python train.py --norm="rmsnorm" --qk_norm=true --decay_fraction=1.0 --doc_mask=true
MLP neurons of a small language model. Each row is named by its layer, matrix (down: output weights) and neuron, and shows model dimensions 368-431. Each number is 50 + 12 x the weight over its row's rms, rounded and kept within 0 to 99. A neuron's up and down rows have the sign that makes its largest values positive.
After each neuron's rows, "raises" lists the tokens whose logits its output raises most directly, leaving later layers aside.

L4.down1378:43 43 54 28 45 64 52 38 30 39 39 56 33 56 72 40 73 57 33 37 68 49 38 45 46 58 53 43 43 53 37 46 38 44 44 95 63 63 43 27 63 45 41 45 39 47 47 45 64 46 43 53 57 57 45 36 38 43 43 27 66 53 30 63
raises: "es", "ful", "ed", "back", "over"

L6.down1681:34 55 48 57 48 48 62 51 55 61 50 62 40 33 37 42 42 70 43 51 54 44 45 57 61 63 52 44 53 39 68 50 51 69 42 75 48 56 26 48 46 52 88 72 73 27 49 63 70 49 80 44 34 49 47 48 60 54 62 58 52 56 58 54
raises: "th", "Professional", "gu", "us", "ult"

L5.down1531:32 52 36 50 49 45 28 53 64 55 63 70 27 50 44 56 46 65 46 40 64 42 48 67 58 47 54 37 55 39 54 62 62 42 44 65 45 53 55 68 74 62 62 53 50 26 41 63 61 63 61 42 43 43 45 51 37 35 66 47 30 58 43 57
raises: "r", "ng", "rs", "nes", "ne"

L6.down1462:40 22 43 59 53 52 51 22 44 41 58 59 61 35 32 31 42 22 57 50 72 33 30 75 53 48 55 47 46 56 36 69 58 37 30 38 63 50 60 81 50 43 42 36 44 54 42 66 45 59 17 30 47 44 76 48 46 41 68 62 26 64 65 47
raises: " them", " its", " these", " which", " their"

L5.down1131:42 47 64 60 50 53 54 44 41 45 35 61 60 48 59 43 32 62 58 67 57 60 56 53 49 52 32 47 30 49 45 41 58 70 44 55 44 45 56 63 55 47 63 30 44 64 37 73 50 54 63 38 37 51 48 33 65 65 49 55 67 40 81 55
raises: "ut", "ul", "lu", "an", "as"

L5.down1577:40 61 43 51 64 47 47 44 49 60 66 57 50 57 67 39 72 38 49 50 41 59 37 42 58 50 64 51 39 46 53 64 53 40 47 41 51 61 64 52 57 39 47 30 52 46 47 53 41 71 37 44 58 74 64 47 31 73 44 44 39 54 53 50
raises: "ed", "ing", "al", "pal", "il"

L6.down1165:69 66 26 42 81 68 77 28 43 42 53 17 52 37 36 71 54 32 54 48 44 60 44 40 44 46 61 26 49 48 61 47 46 50 42 57 64 63 48 74 45 50 44 44 27 44 47 45 62 52 48 33 42 65 47 68 56 51 54 55 33 20 26 45
raises: " problems", " issues", " concern", " difficult", " conflict"

L4.down1411:61 38 40 65 56 49 70 54 49 60 50 63 62 27 49 63 53 45 60 34 36 45 42 46 63 57 51 40 59 56 52 45 39 55 42 48 44 43 14 59 52 51 63 40 51 46 37 54 58 44 56 44 48 52 47 40 56 57 36 67 65 34 54 44
raises: "enti", "ship", "ent", "ably", "able"

L5.down445:44 33 26 50 77 62 60 58 49 51 63 55 56 44 44 54 36 56 52 50 55 32 64 73 54 35 36 43 52 54 30 44 51 35 47 60 51 42 29 60 47 52 45 62 32 51 49 75 45 59 67 44 45 48 47 53 61 32 44 33 44 52 40 58
raises: "verse", "m", "ly", "w", "lies"

L6.down929:46 36 44 30 41 45 39 54 48 54 64 47 56 36 31 35 42 67 57 42 71 53 58 36 49 53 80 41 41 26 57 39 57 62 38 63 57 61 62 29 46 56 52 40 39 33 32 37 50 46 66 51 47 54 56 47 55 39 59 52 42 55 41 33
raises: "ous", "ator", "ation", "ity", "ary"